MLP neurons of a small language model. Each row is named by its layer, matrix (down: output weights) and neuron, and shows model dimensions 80-143. Each number is 200 + 40 x the weight over its row's rms, rounded and kept within 0 to 999. A neuron's up and down rows have the sign that makes its largest values positive.
A block is one neuron, or neurons of one layer that tend to fire together. After each block is what it responds to, as a language model described it from the Wikipedia text at the highest values.

L7.down118,218,264,191,228,248,194,168,229,210,177,228,217,248,208,227,213,308,161,222,189,221,167,219,203,146,200,264,205,210,193,240,166,195,186,203,155,195,140,133,147,206,145,187,206,178,188,304,208,177,176,268,181,142,213,183,234,236,147,215,147,212,230,190,144
L7.down233,222,151,202,166,270,191,155,185,239,214,146,181,187,232,162,116,243,133,263,127,165,183,235,212,211,163,208,246,268,223,132,196,185,202,231,173,205,137,224,222,180,152,234,227,225,211,209,217,191,185,236,228,249,214,259,236,196,236,235,288,170,160,173,196
L7.down334,212,151,197,217,218,262,192,243,186,207,191,228,215,210,172,278,169,181,221,174,180,205,191,212,208,262,290,125,139,163,121,184,215,175,185,157,205,188,172,156,180,215,155,217,107,186,196,188,148,175,150,163,221,181,243,184,148,164,233,246,212,193,240,160
L7.down470,177,205,268,213,191,138,146,150,250,195,139,233,151,195,223,212,231,160,203,129,175,176,218,299,174,194,203,179,201,190,149,226,159,212,225,241,196,145,238,166,137,166,179,148,235,198,113,185,238,251,211,177,223,118,178,152,213,156,246,234,241,193,203,152
L7.down643,226,253,226,227,180,154,205,169,152,251,147,165,282,251,197,236,173,203,171,195,143,185,275,203,189,141,164,244,175,255,211,255,213,168,181,135,205,205,290,140,197,211,276,138,169,202,229,265,159,128,216,154,186,249,244,142,129,199,273,195,217,272,149,262
L7.down744,189,149,201,198,196,154,206,180,185,257,228,187,238,243,243,236,204,179,163,165,171,165,210,151,244,215,208,217,268,182,213,217,221,123,154,154,216,156,159,275,236,127,256,198,229,200,221,184,240,180,195,153,127,141,158,220,136,185,261,128,184,185,204,204
L7.down909,223,240,119,177,180,176,189,195,174,204,256,141,143,230,123,216,244,225,232,217,187,200,165,199,186,175,207,192,198,210,169,238,232,281,173,201,212,194,181,194,188,149,216,183,126,227,163,222,265,245,203,197,133,140,227,204,220,188,186,198,172,193,250,134
L7.down1074,146,176,282,203,195,190,270,227,200,204,222,144,184,264,218,223,129,119,169,165,152,212,188,235,180,171,174,136,237,205,203,232,135,174,235,153,231,186,245,200,214,219,211,197,205,220,208,161,169,261,196,159,241,174,202,194,194,232,258,198,179,223,182,237
Responds to: Auxiliary verbs after subject. Auxiliary verbs and adverbs right after a clause's subject, before the main verb, such as has in "there has never", had, was, 've, later, also.

L6.down710,263,168,164,223,244,218,177,183,171,208,156,223,186,208,196,237,236,170,157,261,198,151,160,239,128,143,144,164,208,242,168,198,287,86,195,149,109,231,200,206,206,215,229,203,125,204,209,255,152,255,150,231,161,165,241,225,213,162,278,174,248,215,140,172
Responds to: Word-completing suffixes and "this". Final word pieces that finish a word split into tokens, such as -ing, -ation, -ment, -ence (read-ing, don-ation, enact-ment), and "this" after a preposition (in this case, by this album).

L3.down0,244,200,190,179,175,205,151,153,174,180,210,212,211,191,170,219,228,232,178,241,200,176,249,173,168,236,253,156,213,208,202,255,214,194,170,153,162,207,224,169,299,237,142,189,130,182,256,214,175,235,186,89,194,215,182,212,217,155,170,183,231,214,175,197
L3.down162,210,224,213,243,151,224,263,271,173,217,187,197,163,190,212,197,156,253,223,189,173,206,187,194,242,226,183,115,190,274,154,217,257,206,209,196,173,218,203,307,176,195,224,170,208,183,140,256,185,219,189,148,254,136,144,189,159,194,235,250,222,212,276,215
L3.down214,208,188,187,185,222,205,176,182,178,221,215,208,271,170,228,178,184,293,191,210,250,192,214,164,292,192,161,211,105,225,186,216,217,198,212,210,209,232,205,219,219,188,228,204,222,288,217,144,212,262,153,244,173,224,113,277,195,166,206,185,228,227,213,196
L3.down525,185,265,222,171,221,211,167,202,197,269,162,190,184,204,254,279,245,248,211,130,159,161,227,183,130,220,213,151,194,144,248,245,183,237,218,163,205,152,210,186,188,223,205,258,208,249,253,220,227,164,172,190,198,154,148,244,228,148,194,194,166,183,160,226
L3.down558,225,205,205,251,230,149,166,230,240,219,188,175,161,163,113,195,191,233,193,232,168,172,221,132,128,302,224,272,275,225,138,197,172,151,166,141,196,217,194,219,174,233,191,217,149,178,192,185,191,191,161,214,227,186,129,212,159,153,156,170,240,187,211,167
L3.down736,127,233,220,203,201,194,199,224,198,169,182,217,143,225,234,211,235,245,168,265,161,204,246,172,272,201,211,193,214,212,185,305,214,207,160,201,204,241,227,226,169,168,182,161,190,181,190,233,200,176,192,247,193,188,177,315,146,245,228,193,166,180,196,117
L3.down855,166,163,204,206,168,220,190,243,161,164,199,158,195,169,239,243,160,181,211,253,175,176,164,188,280,137,244,265,275,251,217,191,249,155,174,165,215,152,224,181,265,104,168,221,208,194,276,253,270,224,198,174,204,255,172,214,190,140,142,214,161,213,199,215
L3.down1114,220,175,247,163,209,144,214,179,182,146,201,265,157,246,208,166,193,117,172,218,157,199,230,218,183,208,196,283,228,157,205,210,184,235,174,245,196,175,216,205,215,298,180,286,132,222,154,180,186,270,259,185,144,176,166,163,201,254,189,147,217,195,170,200
Responds to: Infobox list dashes. Leading hyphens of infobox-style list lines after a line break (Born, Occupation, Running time), plus mid-word pieces like O-cc-upation, Inst-it-ute.

L6.down1147,166,183,265,197,108,248,142,156,206,276,227,236,232,165,147,161,234,237,138,267,196,236,171,167,244,190,181,138,250,139,181,250,171,183,233,183,135,225,203,145,190,186,189,163,222,220,164,222,232,160,139,197,222,152,200,264,185,187,184,213,181,148,220,179
Responds to: Infobox field-label endings. Word-final pieces of field labels in infoboxes and table headers, mostly before a colon, such as Preced-ed by:, Edi-ted by:, Gen-re:; also pipes between table column headings.

L3.down185,213,168,281,238,173,205,191,166,226,234,234,199,285,153,153,179,195,163,256,265,255,197,157,182,213,264,212,208,191,179,173,211,221,235,96,255,74,217,116,243,176,153,196,168,242,226,42,217,233,162,254,198,173,255,263,197,194,203,262,228,146,241,212,112
L3.down561,216,200,253,278,126,221,214,206,236,221,217,192,220,163,221,194,207,196,270,254,195,224,210,205,197,153,132,179,159,188,232,199,204,181,204,229,249,153,224,237,232,106,213,156,145,230,270,132,248,155,217,205,241,251,162,101,165,227,184,226,196,203,159,175
L3.down614,198,195,183,167,173,184,282,176,206,202,154,143,156,219,113,244,193,226,218,88,249,178,143,278,178,236,205,213,220,188,220,220,225,189,122,165,219,229,183,243,220,188,152,214,208,202,235,236,184,212,162,230,209,144,210,280,181,149,174,151,207,224,238,198
L3.down738,145,249,111,197,213,256,261,165,198,160,238,216,225,244,256,112,285,221,220,218,212,179,127,133,206,248,269,218,217,220,193,233,163,181,174,177,150,187,165,115,201,259,253,233,181,184,204,187,194,175,204,146,219,265,189,164,230,145,182,162,139,131,233,251
L3.down827,270,196,218,186,171,143,214,201,209,188,165,200,237,197,247,258,195,144,238,203,213,146,183,143,158,227,196,223,249,214,279,276,214,202,250,243,159,162,187,207,240,160,188,195,183,212,196,266,216,152,113,170,167,188,144,170,192,153,208,214,131,230,221,111
L3.down937,227,149,300,221,153,179,215,220,172,256,202,160,251,161,216,260,246,168,161,144,243,268,212,127,165,214,189,153,270,162,216,196,289,163,156,233,214,182,176,241,179,208,229,122,153,213,148,199,215,193,187,134,238,239,145,237,233,171,233,216,242,204,168,190
L3.down962,230,187,170,278,151,159,236,191,162,141,186,197,173,192,270,228,212,195,238,190,148,163,185,194,252,223,205,216,200,161,199,178,169,192,204,263,197,185,235,108,229,190,235,167,135,219,226,234,225,246,288,246,177,190,215,262,218,178,272,219,206,192,186,164
L3.down1050,295,182,154,274,189,264,214,247,189,219,211,238,259,166,201,225,173,218,188,129,233,199,190,146,238,233,237,145,198,235,201,192,220,182,293,179,206,157,173,207,247,241,173,218,135,186,219,142,228,215,231,253,224,220,206,151,199,170,219,194,259,201,243,143
Responds to: Mid-word fragments after prefixes. Short word-piece tokens inside a word, especially right after the prefix re, such as re-b-el, re-p-lacement, re-d-one, g-old.

L3.down9,218,135,200,175,267,161,203,200,239,191,194,138,234,187,195,245,223,160,155,220,227,193,200,235,165,197,243,221,165,185,218,170,219,251,242,230,199,211,231,257,219,220,164,189,202,145,259,163,194,222,263,226,269,150,177,256,256,173,174,183,280,199,215,195
L3.down367,224,151,223,111,239,113,142,241,253,201,227,173,216,219,253,178,237,233,234,182,152,129,227,213,186,163,235,320,214,174,191,140,218,198,236,125,221,231,182,166,237,167,161,199,207,201,262,210,224,192,212,262,233,180,250,177,238,144,183,166,232,223,144,229
L3.down448,217,204,174,177,281,130,287,219,223,175,243,188,266,220,185,144,231,238,125,280,231,180,207,120,157,263,234,201,200,181,185,174,193,189,262,276,187,292,127,169,277,218,205,243,219,236,258,190,201,137,225,301,177,187,221,200,192,214,216,194,250,171,192,244
L3.down638,174,172,247,222,166,160,133,165,189,194,204,186,302,200,195,210,247,171,189,304,215,230,196,224,207,105,226,198,187,202,181,171,182,101,176,208,175,148,248,218,156,170,230,148,216,203,204,226,216,174,201,134,151,226,253,186,174,254,206,180,200,238,261,246
L3.down746,229,229,228,145,193,218,180,122,193,113,179,235,140,198,233,190,213,172,253,208,137,191,265,189,259,223,199,204,175,159,200,172,191,236,192,262,192,252,235,168,131,173,217,107,166,205,240,202,187,242,212,204,273,138,181,258,165,230,219,158,139,169,170,156
L3.down957,138,184,142,165,230,135,218,194,229,161,219,181,164,214,219,239,229,159,205,199,247,251,223,245,218,104,261,243,131,202,197,211,129,149,215,82,127,214,227,185,222,174,169,195,173,190,199,233,242,237,209,188,149,264,215,196,229,230,199,168,189,167,215,257
L3.down1090,250,198,215,197,206,199,160,168,210,242,162,216,227,149,201,278,230,237,185,219,180,242,235,236,190,133,271,188,164,300,215,203,262,190,209,194,213,184,178,201,218,223,170,174,226,227,177,177,237,182,142,162,142,252,168,208,209,294,200,189,142,219,198,199
L3.down1185,119,202,181,230,213,246,228,196,146,207,173,295,202,151,193,247,158,176,231,135,226,214,250,211,235,222,209,239,188,255,267,232,183,204,224,151,231,221,222,240,201,196,196,207,181,148,249,199,254,243,220,176,223,141,146,208,218,198,257,115,226,224,203,180
Responds to: Mid-word suffix pieces. Later subword pieces that complete a multi-token word, especially derivational endings like -ation, -ction, -val and -ment (remo-val, rel-ation, rep-la-cement).

L6.down959,160,178,185,246,132,197,211,175,182,162,168,211,111,194,241,194,207,156,212,202,151,139,176,180,130,149,177,214,190,235,149,132,225,129,131,144,239,204,237,222,202,221,162,217,242,95,192,202,188,211,163,201,172,199,265,255,142,210,196,266,183,217,114,163
Responds to: Relational word after noun phrase. Function words right after a complete noun phrase or clause that link it to what follows, mostly with, also had/has/have, for, as, opening quotes.

L7.down68,186,216,248,182,158,218,188,223,191,175,134,208,128,213,206,199,208,256,148,295,187,160,123,219,191,217,118,203,162,191,158,200,195,241,224,300,178,136,177,205,184,268,165,207,269,236,240,239,277,217,152,178,221,218,55,149,197,211,223,275,189,207,172,198
L7.down86,211,267,210,199,252,196,195,201,206,207,200,239,238,227,200,187,280,158,192,163,157,208,179,277,229,161,241,250,230,147,149,154,172,184,235,240,194,185,180,220,144,166,202,240,231,171,292,242,190,172,210,302,183,207,286,130,185,184,204,203,214,261,150,161
L7.down291,215,249,180,214,302,224,127,150,193,168,225,271,217,146,240,171,201,218,164,138,256,168,178,201,202,235,163,278,118,208,191,240,249,193,190,246,151,146,174,188,149,142,188,212,163,210,249,189,223,210,259,222,212,202,278,120,234,293,186,240,191,252,190,204
L7.down406,163,179,244,215,233,181,257,174,230,148,230,130,132,250,219,271,323,168,210,199,170,216,263,97,207,208,214,101,181,219,176,258,164,226,295,201,167,222,155,220,207,247,197,234,219,116,212,153,204,142,146,197,206,212,156,186,162,142,190,179,183,162,117,271
L7.down461,230,205,227,195,212,125,114,209,219,182,242,150,192,194,211,182,195,202,238,192,212,194,223,220,167,178,217,241,195,188,220,170,216,119,258,242,252,189,246,172,231,178,270,217,206,241,249,212,188,174,197,183,253,123,306,162,272,249,75,197,183,224,231,145
L7.down626,207,191,232,182,194,244,221,181,174,156,264,241,163,200,199,190,239,107,240,204,252,185,191,288,158,156,278,121,183,220,185,199,155,150,257,192,185,231,184,235,241,217,138,149,201,184,224,194,269,132,184,169,204,203,227,163,151,152,176,170,194,219,209,244
L7.down728,231,190,162,201,176,224,180,188,193,176,251,182,135,237,210,214,288,154,180,178,203,175,168,233,186,200,189,175,213,181,265,203,177,165,191,231,210,156,204,205,216,197,178,226,189,221,181,153,131,157,240,143,229,178,117,168,189,209,252,222,196,227,239,144
L7.down960,186,172,148,236,149,199,187,226,174,203,209,179,182,160,159,187,252,213,242,217,289,154,196,250,200,289,215,147,210,303,232,191,219,196,88,190,119,295,171,214,214,272,226,207,213,159,207,162,169,246,259,181,186,207,257,180,134,202,203,157,127,197,183,141
Responds to: Abstract noun endings. Final pieces of abstract nouns, often nominalizations, usually right before of or a plural s, such as def-ence, relax-ation, prote-ction, re-mark.

L7.down345,147,221,212,208,262,203,227,221,113,205,208,197,205,173,188,264,203,232,191,169,206,195,191,201,194,170,231,186,189,244,258,207,250,180,130,269,188,167,194,157,187,177,252,272,146,285,140,146,221,216,253,226,160,271,209,180,211,187,104,218,210,219,233,175
L7.down632,174,168,172,177,204,201,131,199,206,269,180,202,183,147,147,191,196,251,166,214,199,133,211,205,219,240,226,146,177,187,133,139,149,294,204,259,184,262,118,243,238,146,176,254,209,229,203,97,232,194,177,267,130,219,219,238,232,210,190,150,220,176,237,177
L7.down797,257,214,190,185,170,156,232,217,189,234,169,179,267,156,155,140,198,205,150,210,92,216,229,231,220,175,224,254,269,212,137,254,178,319,187,215,189,219,187,242,210,176,287,226,183,202,202,210,133,203,273,184,223,170,133,173,214,186,167,259,198,120,196,198
L7.down855,151,177,228,181,204,116,194,206,190,210,202,215,286,176,184,238,284,288,200,211,213,217,195,182,174,172,299,190,251,164,229,199,164,158,175,189,181,267,147,240,135,184,153,156,223,187,209,198,169,210,222,189,220,223,247,161,198,215,232,177,178,187,146,191
L7.down986,172,154,151,207,234,144,209,284,181,160,205,220,222,231,208,208,188,183,203,157,199,221,218,127,227,188,227,212,180,217,164,239,196,229,189,185,189,149,228,201,152,211,264,185,185,231,199,178,181,125,131,219,270,216,190,210,179,160,196,212,238,170,271,234
L7.down996,147,198,120,115,158,168,137,145,241,190,173,257,169,224,176,142,219,204,234,172,226,198,226,204,223,130,181,284,196,219,227,196,241,291,205,140,160,262,175,179,173,247,231,263,250,189,148,176,193,185,136,277,172,197,155,317,212,147,206,201,213,237,262,192
L7.down1058,223,139,249,210,251,185,164,224,139,204,155,223,174,147,105,218,249,218,229,209,167,156,248,262,239,161,133,184,213,311,112,196,208,229,161,226,220,194,165,236,173,173,190,187,158,217,222,258,195,238,184,252,216,166,231,199,157,183,111,144,186,281,243,176
L7.down1140,278,207,238,205,159,203,189,172,228,265,171,244,279,237,170,154,172,207,248,238,190,182,265,163,194,180,222,140,206,210,104,192,157,183,144,189,352,224,213,230,224,152,193,210,262,235,207,215,172,216,256,167,245,225,249,223,175,211,213,219,224,175,226,183
Responds to: Split-word initial consonants. Lone consonant pieces beginning a word split into odd fragments, mostly b, also t or p: out-b-reak, b-roadcast, b-lamed, re-p-laced.

L3.down28,253,251,169,195,215,206,256,178,154,184,212,216,295,219,232,177,179,159,192,301,197,186,248,240,194,262,243,195,138,116,224,152,176,208,175,219,127,309,208,167,225,166,189,238,181,179,264,206,177,261,172,240,212,189,244,198,164,196,200,208,255,156,174,194
L3.down82,198,190,209,242,230,155,216,174,296,256,197,144,303,217,193,183,203,265,172,247,254,254,226,119,154,241,176,214,233,184,185,150,212,223,281,220,187,242,206,207,179,257,134,204,131,241,300,222,150,203,203,224,277,237,165,161,172,168,223,210,173,194,189,229
L3.down313,166,220,259,199,282,196,196,236,185,202,244,145,196,99,158,251,213,197,175,211,160,275,191,149,162,261,243,254,256,232,257,178,277,231,213,233,163,235,192,155,175,258,195,212,158,197,255,256,195,236,199,171,199,170,187,217,212,180,109,215,205,209,289,253
L3.down473,203,193,208,236,166,140,160,220,191,219,206,225,240,207,236,141,150,173,226,197,186,214,171,214,164,171,239,247,187,227,212,163,238,199,140,228,145,156,144,157,216,133,217,178,230,253,163,187,229,201,198,227,231,231,206,221,261,203,254,179,218,256,203,211
L3.down529,188,202,206,241,190,232,210,193,164,212,242,201,242,227,250,178,243,218,210,182,182,186,222,256,252,174,202,245,211,160,209,224,308,193,235,193,237,218,164,211,172,235,177,247,220,252,203,223,232,168,222,219,197,205,209,171,195,208,206,227,170,217,193,301
L3.down597,187,154,252,181,172,243,218,289,228,220,169,91,196,190,176,85,181,256,191,215,132,239,220,222,182,216,191,273,208,258,110,234,244,236,237,206,264,214,225,190,164,115,183,217,203,221,303,187,157,162,141,174,227,152,259,238,202,197,250,201,174,286,153,205
L3.down759,97,197,219,182,129,193,220,212,257,258,242,220,201,187,232,179,261,154,261,219,187,187,264,196,237,139,174,182,209,248,156,199,174,213,188,220,160,191,132,276,284,283,226,212,275,201,213,162,223,267,219,242,210,212,180,185,193,236,157,163,277,231,230,240
L3.down820,221,144,284,172,199,268,177,242,179,195,253,179,232,217,154,200,133,196,243,176,234,180,175,180,164,183,223,196,230,259,246,174,175,215,216,155,115,257,176,187,265,159,161,172,158,119,140,191,185,211,196,160,206,132,222,143,239,276,204,228,182,226,198,201
Responds to: Mid-word pieces, dashes, auxiliaries. Fires on "ed" after m (median, media, medieval), en dashes in year ranges like 2021–22, and on with, has, have, had.